Weights of a small transformer language model: 15 layers, tied embeddings.
MLP neurons of a small language model. Each row is named by its layer, matrix (up: input weights; down: output weights) and neuron, and shows model dimensions 128-255. Each number is 128 + 24 x the weight over its row's rms, rounded and kept within 0 to 255. Numbers have three digits each.
Before each neuron's rows, "fires on" lists the tokens most often at its 100 highest values on Wikipedia text that the model never trained on; "fires before" lists the tokens most often just after its 100 highest values on Wikipedia text that the model never trained on. A number after a token or word is its count.

fires on: "9" 17, "0" 16, "5" 13, " " 11, " |" 10, "6" 8
fires before: " |" 37, "0" 14, " " 9, "," 6, "1" 4
L11.up1111:134148102146106149106127120106116141125089120158122168137092159169096164146119137201133062111129121169158126155098109092140149143148147123117148130106110081127109157109124136092137120180138094161117131138174132151107123158115117114130128117167128136145125123115120154074169096118121099131111157099100136170137130128133089102136122113132128160140098129145117077148124138143099113126124
L11.down1111:100103127131147085156130100154128147111092136108158123104126125119117125107125117085148162179185115106131098138097134124126119147136127108144124090133160139134140107117130133104113110096127144129124139158142103124152096104114140117148095159121083144125131139105100146122167150131133113146102110108135160145161151109153083146161120161110097108125133097129089151084116111115162126103133

fires on: "1" 59, "2" 17, " T" 11, " " 8
fires before: "9" 52, "0" 17, "1" 7
L11.up480:116082151129117118145085147100131179122124120116142140124070157136144166154115094196159126158098126140141130116129152160087145094130167102161157120104159130097145134106109121136109174114157109141146159146158085124109132135092109146139131112135110116131145105122084156113105152121092113110122141071083152095138121130121128112115133181141144184167110178101149121137131121115126133117133
L11.down480:163147135149122141116105088100162122132161168165159148118090086149125146161124133092066141102122086139127136113126121137117128120132137182134167125139158145135166119115094123108121152127112127138148164122188089067108151094101129125095135106117119118191106121110133099121118139110143126127077110134138106096137149158157104102130122136152142115121136145142085129059115138119126120119134

fires on: "0" 45, "1" 29, " " 15, "–" 4
fires before: "0" 42, "9" 32, "1" 25
L12.up476:153113102121122145186101143145137156168129087133135130119086172119152121105141130134124161129129127137171150170151174102113105129133104087136128119117119141151135096126129157158139096087171067066143162122137127145149148116156116123109108131157084101084091135147124104102108152166122120106162132098112137179147102124141108136108127114139118160094149107089102125145129131133112134114152
L12.down476:110174126107114154125124106122114138135081129163105126154092149123145161158132148099135119116144125117181119155108122159127103131114146112113131104124169104123143116149143032149136074114160135124161146125133114171114121157124144124114075129128139100093175123100167128120124111120097119126113156091141080155214134197143129158124135146142111089135105115096091093107157136153133165104117

fires on: "0" 57, "5" 11, " " 10, "1" 7, "9" 6
fires before: "1" 30, "0" 25, "9" 13, "2" 9, " " 5, "." 5
L11.up394:117124134139133135128087130115100124093076140127136158102137109151149104134095113158167137118133143106153130131095161123111118160114112125126135123102098134148142147134156181154125149150156137141145141128119130163122126088114161117131147113098107120164144174128120167082143145128098119155134121044141117121162111144104110102141094123178101148135094106123141117185098124134098129120093
L11.down394:156109116156127118127135131126159145125107141114116156105131151096113122125145186132139145140156127126159146169128089159145110138096110122143127122141128123121083123144112130102147133096139123095142088145115130108157140107143169107151111145116132172101126115134088143154142148132167092117127164153148130102136127112125178122128111114129119120113138152128092139130155131140158149141112

fires on: " |" 43, " on" 6, " L" 5
fires before: " " 56, " |" 12, "," 7
L9.up1009:127148112135136121157106127097137156103122131120128170100091197084160148115116156133113141147066114104109093112129117128113122123092144134149175182170076135122112123115128143108140082113126132121121161110150102133162107095144121150102124144104098128142155133113145138135161134108111122107094144128115123153113152116148159099153149100091100110077138080117138081119157149135121083114134
L9.down1009:136108114132140152107136151115108126116117126119072139156125123134121145138122135127128102138158111125118113166102130139149132135152138109135121067091108114131137138137131161186092169126111152126128112143114088103116144173168136125111105139154144123143100119131108114110138091160124110082115123089187109097119083125146156131141084111174140172105070097109119145136146128100164154110108

fires on: " " 56, "2" 15, " |" 10, " (" 4
fires before: "1" 26, "0" 20, "2" 13, " " 5
L12.up816:148105118131125126102130138109127132144083103134111141099094172122130150135124136143121100088083088153172143160085170185101159131152126109097128138128110154135122100144128170132105127137122121127115115154133123120081117104116112129136090123123069112167168118135105134137130191139151101162151118118145127161129108120151132141125117166122076120120155111145104144116132121148135103145108
L12.down816:087106119111122132144150125119130162130158147127120118103122110129115148138160126114139127168136101115132119106038124107116130120108136125162122108175129078138159124082163141111167125151175072130143111095127093145129147130156125102111158156122167134118125144164175135109131061132135146109113122096163120103161160114189148108114132122155169144132112126093114121122117123114071123098097

fires on: "1" 39, "2" 17, " the" 11, " " 6
fires before: "9" 32, "0" 18, "1" 6, "8" 5, " " 5
L9.up987:130117119120123152121176096092161145145117113085144109090108141140095086146162147147183107158113115109130125101140104124110096157154098117122147154094171127137135139121131160142101183124107160082134075105157117159116131096128123134108118141138110130135102125164128109127143128133088109086164137109130103110154165086082143114104098110117123149130165116140121119118105101157153126111145
L9.down987:171139085184132109141083153137099110114125125116101141150134115154137129127117122138117128124128125104148141121114161157137114160108086148118139130150121091144126165127070131133118117123154130138167179142121134112156145159138137125147063129119135132075142125138139120109115121106120173125130116149096171141140134152150105117120137149137130162090119146118142149170130147124116108173109

fires on: "2" 50, "3" 5, "m" 4, "1" 4
fires before: "0" 54, " the" 4
L9.up356:130131121093144100108091138115116136117092137156148153121119145156104168130121159130142147128128144185101138133123138146072170122178122166104154106156152125143110138104117101125139138140133140142106135156121139114134137087121120128097155093130137114143131113088164115091112135160109137076136137135139142126142146120119119096139100132151163110087105171114148128126132113132128129107146
L9.down356:122152111128122143128161182117163104132181128125132152126125102111162140159114120124148120114142138098115150101096107132116101149083127137110097116142079152121146103136108139087152126078126081091162161119167169106120166139163123134075145160119161148170112110131124120150108122125119117153121164161139145088135131165171128108149173148105099088146152111151105095116129112117145133140128

fires on: "1" 76, " A" 6
fires before: "9" 73, "0" 4
L11.up1008:168102123152124116138153146124097172087140134145131090105094101140083107125110136131132104119123104146112127083097119135128082131100165123101152152170168143123146116145125143119112119131134148153128118156131107135121132144123110108138127159140133153131119103147139123100110151106132112133145126143101125071192133151119146166130139134125133177138082127134131082135145151101146127138156
L11.down1008:146132088121138141117155145136107159156138151119131092160153127104162090088148153141103099115132109120147126132156142155121143096130057164119121110110101123114147152131112106133149163137121119109160087120161126137148107096096082138105125127089129140131149166083118137123113106137145128144163124128099128106089100108153089143180157121144137142087119079127104156112094141122096127128125

fires on: "1" 75, "2" 18
fires before: "0" 29, "4" 12, "3" 11, "1" 9, "9" 9, "2" 8
L11.up356:113120084139096125098146146154137134123149163121119139109110146151123091099136109114108127112155144110138120134131148108124114135100114147090116154151110103158122140089153144153151137116120118099128115163100119121165184109100135107154138160089133108110143094149147109129126152146127125098139142070123092144148149141117158134149111130112111176122086176090162141117095193112159078138198
L11.down356:107151148162157108115107123107130127107106101090157112108109136155124154146100173086133094118163127132152089134157165170157092133106106165137104144153129147123120143111145136124131138126102081143109088170107153157114099116157128197109081134136094130119145117105110152097110128130195071149128146114140131139112106105145123137153090130162131139182135076129082093135135122097124139148144

fires on: "0" 25, "8" 19, "2" 14, "9" 13, "3" 8
fires before: " |" 49, "–" 8, " " 5, "\n" 4, " |\n" 4
L5.up917:125162133105171159179134118105064134124136115095165083173104115136100134156123161124087162164126116105142121104133125144174113106098087107116139137168117130117123119142108127116095116066100134155131123113113150135063129148176168139120114137120150166137108152067144138127154063128113092079122137135162145119156110096102132106127110143134104112115091130181136088137148147113141127146149
L5.down917:100091128119122170135109127121132137101115169137102121079134104133138080152128128156130133087106154131123125109118078147148177087159108126128127153116122121115137137146120139154158110146159131150145121101109176108158111139121131106146154133121143128147129156155140105119141137115106129139124094129136121106058132143196093150132102119113122115181186123137112161108084117125128150136110

fires on: "0" 75, "1" 9, " " 4
fires before: "0" 64, "9" 10, "1" 10, "2" 8
L11.up1069:128102082143151120117088164131127097109135104127139088129135149148148122126111134119193107135091109149108149109164161153123130120168180125127148106138142142118169060143107148151148123101128131116148122163184141158103095132102156103141174121129101114117101135088152094106109112125138114117145096103091100132150126123137110119114121137108119143104157116138155112167175113137145117132163
L11.down1069:134105119153127134107124123147131099167133141136150123163079133122110119141165155138133134110111099118160141148113129106101174131118105117120121135147110142097165119117156128119126110122142093125141139130133116144160116144128128153103142102106103110108178121107152132071118121174110093131120125097146165156131140134186141094157153142102142124121136155102120151110149134109131170139107

fires on: "9" 27, "7" 12, "5" 8, "6" 6, "8" 6
fires before: "." 19, " |\n" 17, ")" 12, "–" 7, "\n" 4
L11.up1081:156154126136157159168119140086105099130164129126143084134141144170127169117150103139126152106093149141139095102192139136140107167132080154122142134140088116137103099137151134118100172123129104075141102149112140172109122131100124161115104131118123094121123118131094102137149057108135126100132111175125145120108129124083135148095118105114113107119140121114107082144128110152171121118139
L11.down1081:177093147112167159123119147158154140076089148071137122121123145130116141106104148126113119121160107118114147110098098115142114164129177135130119130111183132154113130145109132177136116109127131143177131103097120115107130159116146047098132163155153119146096136086103160099144143112155130138142142126158119149130134125162121133147096106127102131150118127107114106133074137139099128173112

fires on: "\n" 75, ")\n" 15, ".\n" 4
fires before: "-" 94
L12.up253:103141166124119135079144122104124164147151183180125078118152119125148159160117113118116148178140140115139119134143161150152140153108117135119102134131140127122143094149130160110121114123150161138106137135110108091088093122094144141098118105160106144176162132128120147129144154121137137124109107122130134150129129046140120129105162108078127150142158157103161122129110132061131125163189
L12.down253:095141204113103147121068124135165137135087108114122109110147151123171167127128123112132084124127126129054140104143172110145153105123119160166105131149166174144088112158107111130130145102152112148116132112112125125122128120145111107139151156121114105168156118094157135112117150122111150107122133099146130190146109145156132143173104152102116128133149101137170093121102121133115145133121

fires on: " |" 40, " As" 15, " /" 15, " as" 7, "-" 6, " assists" 5
fires before: " " 43, " a" 10, " (" 8, " |" 6, " —" 5
L3.up44:110139107151121124123153155142159127112154123143081121130154144105120100139104163133104130106114157130113145161106140119114141135140114105181141103141133145085145136155155079120133117176121105113131126122158088112096124146133170133123165141093181132128117108121097190129172146130092125099173122107131144146146112136085077126140124150165082138141121112133127097146176172162170107133141
L3.down44:136118123172099113099118120159087103117176110117150169149141099147145167115125136120093111121105135137145087111128082097127136142153114116136132151124141141213108118098106169172129086115146119114114128082146138130163146113121120150131123143130104151126137151142166106098134118098145095135126129100126154084146107165143100144127127162162147154096126146115180151098125121157134091129121

fires on: " |" 40, " /" 11, " per" 8, " director" 5, "per" 4
fires before: " " 38, " (" 8, " −" 4
L5.up455:110118112156067116107114143087152131137101141160135074087112145098139097126115112144168142132089087140113160152133124109105153132166131140155141167140111117157132116118184122126141142093074133128098137130148096164106153151137124144142127077128126159146111096147130116130125135138140099114148126114111137145143133100146076134116127137129122150132145141117126100105131160142124069144154
L5.down455:119132084148121147110106099117101128137138135148127140155116143099097158112123112084130114138135106124129105108158108132102092131112117128118195156134125106151135109139150136156113131137156164131114082153148123140149147133153108109145166113123125083130103103111120043116152143118149134167145142115132150134101080174120148147140131121150089106127114085132130112148136112152122161172100

fires on: "5" 19, "9" 18, "4" 15, "8" 6, ")" 4, "1" 4
fires before: " |" 30, "." 20, "0" 8, "9" 6
L12.up209:114123121128081099089153127111110130079143110089100116154143120139174105120101147148138116088155109148128130103144162112096140089105152105150162108140108109121107122088084132119106110194115124101125136159113141135141153134128135127105132124087103115125131100087131122105146164096130125145135145103124138139135124126128088084153175087118156098165107119104127125128157133148131149149142
L12.down209:143176140093171121123073120087118130129155100120105137107123107132091127142191144129084138151121146112128125118159172137126127161110127117110091140148145109154115121086131128142084123112111125160149140126140164117138123153127163163130145106201216160118119130107119104091101100120146122113118094161158158089118115108134150099089116109149131143127128129133107096093114131124172122150138

fires on: "1" 23, "4" 16, "5" 11, "7" 10, "6" 8
fires before: "8" 24, "7" 18, "9" 10, "5" 9, "0" 7
L12.up829:112094105095138137133141103134131114113169080081144151131181114135117128122094162128165119119139143124136103124143133153118122125104126128142111124108063181117082129116110143132142177120147105189149186148089145146121182135136106138143133101082104113158118116176133083133131146095111161183129128108096129123103126161158147110100135156086140149127118133149147145113108133099128126154124
L12.down829:175160135099117169106114133140095150099117136170125125135117075143152121119155091148132152138140101126156192156093138119092126105136132156149129118089119120165161093064115157132104104134087123096123105130128117122130096147115100128156118114104156124108115113147121155158143143126123137097089091067091109151115151130126113125129140071173165094130123123128080138134102148170127121136129

fires on: "0" 73, ";" 8, " |" 7, " (" 7
fires before: "0" 35, "1" 32, "2" 12, " |" 4
L12.up898:142119104139093102118110095137102157086097126128151103092125120134111156143092116157135144175152100149143134107158140065097130105145119124123126145121135113118144088122144111122112130133139178070110141161108099104126118108157182117156147094122103121108103128172123125091148133125164135145137121125126137186166147121143104136111146094156126110100123130128128097148133167142197097128130
L12.down898:160100136108180112120127110153139103136136121124151167147121136106125140109133128087152146142130171154157145138124124166107144154161132104117082092105175130078130174130163100130155134126122115127119127148133144143101130123139080077118126108154132135118138120147115138121133166127126158098126172119150124160175142109102054087143132146154142155107135124127097115119148074109115135131176

fires on: "1" 81, " of" 5, " the" 4
fires before: "9" 79
L11.up852:186149127116117140138103103098090122136096109158146117131093121152097137138167141138170072157102156112127133148158139106104132133155092150119159138141129135149134154104151140111179122133134140118126085123161136097144182156130128140132133125100133154140150144125138128097138152143133145119146124107078130145144129085083154131152157148132157149158109128142160155106105137114133139130110
L11.down852:092108104151096121106102109138126123127036079082101117182134095112107083117137134136130125125123125151157127101151120161137113105106093109147171110117153127163183147138150120162107147134131128128130115112120125099106112115145152090149127089166121094129149101167117145100103104141149110139137157129136160148122081116150148129110110131096099123088152110146106117144182133167159123103139

fires on: " |" 59, ";" 5, " have" 4, "–" 4
fires before: " " 55, " the" 4
L9.up406:095128093104148116152115113091151126112188133123102121142135088135143119121156109145123063129136128148104138092120129143142133101097120118154128165127156139114145125127173169096122120096100122135098110103162093154123115117130148139117132124150124155170163130132082142121190124140118139103130182092169118137125163121122133149141114119142128089097143121073118151069180132107173110130138
L9.down406:152131097146129087169136122109149106142161161108113143135139113107123101123162115097118105159117141109139129164133123137129090139144084171091089108161137158145159130119129185129098137095146121153102131131111117103095176115114142111126113109093104167145128142131088110079137093156131105147163080149142156097122157133118138116117114075109106170109094142087145119124148119136155158133144

fires on: " |" 45, "1" 12, "0" 7, " " 7, "5" 6
fires before: " " 38, " |" 31, "2" 8, " %" 5
L9.up339:117111081101156173124101149109112128148129154098118107104149133133131126164174126101111134141150095124103145117105170140141064133132122096142145178122121120187135087137114125139098104131115132167102096138128138154123159144155144110095145135183101176116135129127161149163149125119101158151115073127141093157103103121131165125118128090127113163104095135164091175121138127131157136136125
L9.down339:123138112151099110100115080118092103125126144118125156151116107101161150130130128117083079137102133139101115124041112147103083134122106119183107115158113118143112119101149109144149131127147117120132159171116107126099090137114141158151106169114123101146151158122151153090131133132156129110155147138122104103096147150117151145145147127087113162101090137060148124196159100095138153180117

fires on: " " 41, "C" 13, " (" 12, "0" 11, "1" 7, "c" 5
fires before: "2" 54, "1" 10, "9" 7
L12.up141:179095134102082086164118084123128157166131093101115116107139083136123151106114163133160093132154115140123099111137173079124154118148112116160100135147109115121150133143157128157104171126124149118124151144155106147096149098140098114177104123097136149113115120162143126105116141135174113131127068121122143166148089142132099104108142146136140118080131093142121117122132133156161114092140
L12.down141:190174101137162116130104153157156123132131133147156148103125120139075148099101117115110119116106140125169116129145075117118132129111080081189140144123096137130102145123128123150113134083137128125086137124137140135125145103118094104132133145091114137139129172142129132124083115143138100157145112114115134122108089126140091081133143161123115150068184163172118128127131129099110126104138

fires on: "2" 17, "3" 12, "5" 9, "6" 8, "0" 8, "7" 8
fires before: "p" 38, " |" 34
L12.up971:159105126099114107142146102136116138131118112136128091146163107155182150132113128169110100133144121118074162116124143105144158126121150140115189112138119108132122142131110195154112113159093081092128201108106137073131115125173122135144171130115122137110123100100129135160114119114175148118093150182154106127128146181133141152122170125156123129133126100125107095124186148093148141158080
L12.down971:130134099116131153137162058102139123114128146119145135144084146166171156088167113076133141126148109136080102102118135131136106143150079125136142107117130118117152122141115138142164138131097113137160100082139150136116148155147121134145126121136137143151166159088084119149141133129119118129102148135162129140131085088086130118164132132115101126128125096166164188130110111155077132105127

fires on: ")" 50, " " 12, "0" 8, "″N" 6, "-" 5, " |" 5
fires before: " |" 47, "1" 10, " " 6, " |\n" 6, "2" 6, "0" 4
L9.up467:166109121149143108087144102143126152136143124106143112122129134149121126169138112096130135119136121153112171141094180118146109093147084109112115113101127141094170123110122140128144116151165157118165135115140143144126139138138130055134172158150123146130091165161150106126120127106149127145118113112109124148131121110084116138162160116097129086145101114140162167105140142124097137148125
L9.down467:130153091132105117125105126137143152119172148117141092146141153141189110166120107094134091113107163143116118122111128119090132150118176091140114122145140156154146133126140091124117149190141161087137134142113124164159134133079089128149126119123133075140139135146155130101119144148166115160145152118104139093139124109123102091091117143126131117140090161128143142134138109122117161154142

fires on: " |\n" 45, "0" 8, " announced" 5, "6" 5, " |" 4
fires before: "|" 44, " |" 23, " that" 4, "1" 4, " " 4
L9.up219:117108138127183085147129104129141120128110158123143129082131145123115133153096155143088135091139100124121089118140104136144109113128107145135123163119167105130171141134117137110153118150121166086154144124112149148158115155116182116136125118106153125119092116137146189134139117119075139119120091129139144138101127162126122097110136132106108123160127113114083147147119150119170101126125
L9.down219:145097115129127154106129156121096141113142137145088169150136161160140143125134135080155149124069160114124124111151155157140127160114125103110143105137077120116138113123167135148145135122091113106102114093126125144112136121116101109147156188152110114117170104167116115103143159157131118164133161132133142144132134093152145119138131145144144103108083206153148124134121096075139195141141

fires on: " " 64, "9" 13, "6" 6, "5" 6, "0" 5, "7" 4
fires before: "1" 58, "th" 9, "6" 6, "9" 5
L11.up435:124107153093152102113138136147193164137111147124115188142114090114144182152092154142099117126122111112113155182132153139107131116144119137132176161165091145143137106110116147139099144090132118117131168152160118114131117156127088117134120121158109106121118142125143146092108070133094120127107144116195148181161140115093109145146132142131122161149087105104150131118103171105120136104135
L11.down435:126160122114161149112080141094160102132155151121145137140148184112118107113132131134151126138115128126103151087157090146094127098146131126142103153092144112135106173110116137129123151108110141135085130130143077109133137106156108109150109107114112157157119157059131135095110108127149122159137154116151133099110091095116159114124077125086123146166148134156150154080130135119113155121170

fires on: "1" 74, "." 18
fires before: " |" 22, "9" 17, "3" 8, "1" 7, "4" 6, "6" 6
L9.up1048:174112153135139186127105113141114079125172153135112096105131123120129059138166145176160140156187104099132112099135143102128111116172103135137160155149156135159117154083113113100180181134153127131096134118108097130128148090131112107136139120080120122085143134107194139133139171092156142136155135138137166109146120138151164097125115117114102086103149154124127140106130096133153149132097
L9.down1048:133181177120142179118111112132086084122174082090118114146132079132134121111106156111172110148156189080075094117124111141147101132135110105148141112098144101138134121114134142150115140108145141108152115067144118159136131097147133116128132140123152167097119128145145135136169081102136135121156157113107095129149186109132152133106093134092120082123118127166126121104114128162156123146111

fires on: " " 55, "1" 7, "8" 6, "4" 6, "3" 5, "6" 4
fires before: " |" 29, "1" 21, "2" 11, "5" 6, "6" 5
L9.up486:115108102140141100140103095109128136151141111095104106119124113118131132144087132165148092101151130147130096114103089114167110118100107182125142141141084184114137131142128138153119112127121080112176149127164142089119121119168123146141107128131104184143122115116115142120139086098086154148201156152167121125129097125152167125148109141158115128132109145138119127128126178129189140120151
L9.down486:131124162121119104152166112123100159129134130095128151095160109108127095143142096084119153129128097108123142133104135150140131126067112105113100111179128104115147127146158113101080113136105077138112093086131079079158132135090146136113116136130100098135119139115114126122141125118145135116134090129132120123126137152147142177141102127084170108151131148125122102135103118161107147135098

fires on: " " 24, " as" 23, "1" 18, "2" 17, "0" 6, " Weiss" 5
fires before: "2" 18, "9" 18, "0" 14, "1" 13, " well" 6
L9.up1081:143111112116161094128152083137118133118145122137107135114095110125096139132118150161129101116121124127122112158130164132123084134130110089123129157144144097102131154164107162138128128116150120153104137167146136176124142143061133092097133129143136109103111180162137157162103133153170135119164180138094086133101100146154099091159168137111119167107142134167122148163138129172104164094119
L9.down1081:138116116159116127141127164135091140092121131113098166095129103096122112136128106122184173081121158179135130106125115131111150133147150142135124113125172111176097126157139101130143153151126143129157113107109117127130104159142110107101120124065119168141161144147136119156140112135141122128106118123170171165139152097088110156072098100167107163139140105094147191107118112147121129136090

fires on: " |" 37, " |\n" 14, "1" 8, " " 8, " /" 7, "Population" 4
fires before: " " 35, "|" 12, " (" 11, "1" 6, " |" 5
L9.up548:135105122115132164109083132120144120094146117143089123119122086138141159135090139137124114127120123121077095117141114117132104132125153117124107139125151152140176161149130120095150129133152137117121149120146136117103101153153148134085146141157121124109145138124122139139122159108084186100168102130124103170141143117136129073122085123110116109109119113121141096156117132104158145084151
L9.down548:134152139179107097134146147100126095155121137126113125151090118128122126116174184124117140129136167067118135124117119158121099165113119148129110109132112091134099142076123096106106096118169135150154095120132161142109105145135146093090090115134155126135194147085135170098113145141141154092129187119130122113066141133100190145117122181087102132067135116122143152180116110124121153112102

fires on: " |" 56, " " 20, "0" 6, "3" 4
fires before: " |" 56, "0" 13, "1" 7, "5" 4, "4" 4, "2" 4
L5.up782:133103141127166125128117121086128113135112141116186103146126171133134138177105094120177078094115125161115115131097158139137112112133121107114095136100106140164154094102140139145096097143104154127126135142135120173095133152092143134109130136078175161144113097094138141136134111130137152180119130137116139151132119098104132089127072192103113132131135121144151155167133131089143156132118
L5.down782:129119127169105084121115149170126090104106161102172118135115110165153106138104096148122113116172106136151141098078103135130122144133136128166118116104115137198117113100148116134134122138126124097115151146093099120142160129134123143111113139158104147136108153089161143115126144129115164128131114099127104122132100112081115169089128187125149169084101119094088151121170112143202098137141

fires on: "\n" 51, " |\n" 17, ")\n" 9, " eldest" 6, ";\n" 4
fires before: "-" 62, "|" 15
L3.up625:140106156131155143100159163089104122171142101163135158152130167114086102153116118123079128141165124125109104107141152102150110106116136120145148088131106169112130153126139107127158166110083115136104149126110101132146120179131141096139133144106119145138079099153108133132123150100123157122123089105123100151132129115118104140151155149092135121154135111115112138149108113090110086134166
L3.down625:116084154122093143156128177130167132161138114138096143172105135092122124120114129123149150137154164104118128119160121114112161114124105125147146121145158142120107128180121130146141125096107116097112159146056144106133113149137144134136141115128116154122120078126121150124124117110115144101112114117100101140133162125158132103120114111147133127139106145123138114151151138118113123154088

fires on: "2" 36, "3" 21, "1" 8, "4" 7, "0" 6, "5" 4
fires before: "0" 24, "5" 11, "8" 10, "9" 10, "4" 7, "1" 7
L9.up335:149066129145148103153099127136108153172138090132179138111107081116144118165177108129133105137111107186142104136163115123082109174123141091116114125138108115139137110137126158152133112145126118155105133121108062163100133178118120098083112123124157115119128135179149117127113134140137136130155126119095107100138109161098101124080162152149101166114148139151104119117113139090166170112126
L9.down335:167127110134122153107136182153113122142100095116112151124101109150154062170122141133152124148128118124127140138087118134118127124122113151123104102092133163116127145126098149128131134122111156129113143117116119094126180133107132117089109136064153125132112133124156092088171122120121120150173135098126129125195153106138126106145129182095139117104135146157110111087106081114189126151105

fires on: "2" 50, "8" 12, "0" 11, "7" 6, "1" 4
fires before: "0" 56, "9" 11, "2" 6, "7" 4
L11.up475:139088121123129110112123098139116164159143126130114125132135116120159144138111162084126103156151131141117123103142132186122165089095130154126149064170118139099149140114113095132137161110122108113107148150153160154126125124166142126146124110096127097102120119123148152151081158101106130144165133122145093131146115132130146120133142093140176128096094125129138159109126070173116092136172
L11.down475:136132160147095143136124159164112136083186094122123144169127123101122136150129135113140133124151106127124158130106130126100122164121161137101101136129091116130137124165122122119081093197095132102126155112116080132099095129182116129144122104145146115068135086136156158135147148121107127122104117162160157109140128080153113127114115110134147138083093100133114118119109161136132107092109

fires on: " |" 75, "0" 7, " |\n" 4
fires before: " " 72, " |" 6, "|" 4
L9.up815:159107133082080153096132126120095147136115122148102142107105148106140081154117147144125167142162102163111090094126135100118143146140143134119099184128122107137116085160120112137168127128096092108106112150187100098134121147112127134138102165131085142146137110101169123135132116127097134176094117132142140157094152140109115156110150134144132164135123126116089138139110106128103043165149
L9.down815:098126111171162115075126106110154123143107117124133128139148137165133122171133115082127093145088171097126130134103140098155127154111092117178161094163100117145128107098104139125098139170167141163148139135118161125138123096201096164147139115145165128139139130131106108127137120118138102104103115102171131118123094109118120098116094138135110105091073150123170118112114162128147129115121

fires on: "2" 35, "1" 27, "9" 11, " went" 4
fires before: "9" 39, "0" 36
L11.up210:103111122134154110093110087100111113124115105099106129115122176095086079123124139131164100173156145127166108105135108144088151145155121152146155126128114092130147155137114150135104115168158157139153092152156103135110104126102161161119096174111093127120111165134152096144107194057141170086160146125140096138128121060134169121112154086125129159111129190106185153098126131093160138110141
L11.down210:176143088182138163115124129153147109119098143181167164135131116150158159114144137128134109105130115115094137117137134133105135076152109088128123107149164144160114158089111097140167118096148137136119111093103142128162135124169146101133143070135152101160150148082125112084148081138115064145115162153107129119123149161159089138148114141128126128110145112155118143134120140122128160121153

fires on: "2" 32, "1" 20, "4" 15, "3" 11, "8" 6
fires before: " |" 31, "." 20, "," 8, " season" 6, "–" 4
L12.up277:135130088140161131171141139126108119140106152130114106110142123160152131154148158161122129109128123112127135130196162144129115098140081074116150119104137095149111149168155136111122174153104127129119130104097127118104128087152177195122134114116158126149106134101103143160093138139152118128104099176131140140100127109116121174085106112149112141140098111150139140107144138149125126100129
L12.down277:140170146130107165120113107119145121122137104080081083182156109140097124127116143159128122157112107155175105093109107146116161095186144122107171186172140114109129163143098116130134145158109149132111149150133133142092104133170123152161136149154104128137123148107115112164101111100134105156117113121174130084116135114109090115140111118139107128111139115135139157117125136139085132126159

fires on: "\n" 48, ")\n" 19, ";\n" 13, "})\n" 8
fires before: "-" 91
L3.up895:117124165100142152120153134125103137146109153093140092154116098122117132119135112129150147199133122164088147105153116129161134143101129123154145107139133141106114113115121138147183183161121124080133139151142163120126106154139076143105111075129142147128107124135128209141137165110134157112121134123118126114134139112092095113118132113115107105163086135162140136095104141101123151100162
L3.down895:064102174133106171101160102128101130119137158092155100107118081126126104118124124113131132133178116139131137096163125166118153135121124135121138087101089133130125105097123150134167146152143097150146130130113185131098135117102064143121150136130147159168105126126090164121138163158118126118091105123148107150143172102118133127121145106104121114101117145182120118159109161085132155139133

fires on: "–" 19, "0" 13, ".\n" 11, "8" 10, "." 8
fires before: "2" 40, "-" 11, "0" 5, ":" 5, "5" 5
L11.up1275:136126142110146145151152135106104119160132126137103122093143086173120141130109136118137130115140152103152159112105165142121118122110106140121173117166159074128112109141129107194144116120128101118124175124135139120178135144100129100119145161136127090109161140086119121111090137119102104135125091095129093145154137164150119150157171141129182093085078110138161130157119134096117142096112
L11.down1275:128143136081081145134163111146131150149160132146118177113120163136141106128122153172099145121170120130069089095134143121129112136112113144066158118146141136115133146132105144106167122133149142129104112086155099149111164120113098146140137147104135144164096124146159132136135124152137151123094151107141074128121153151107160118136167124099108130147131154125153147124099121090148120119145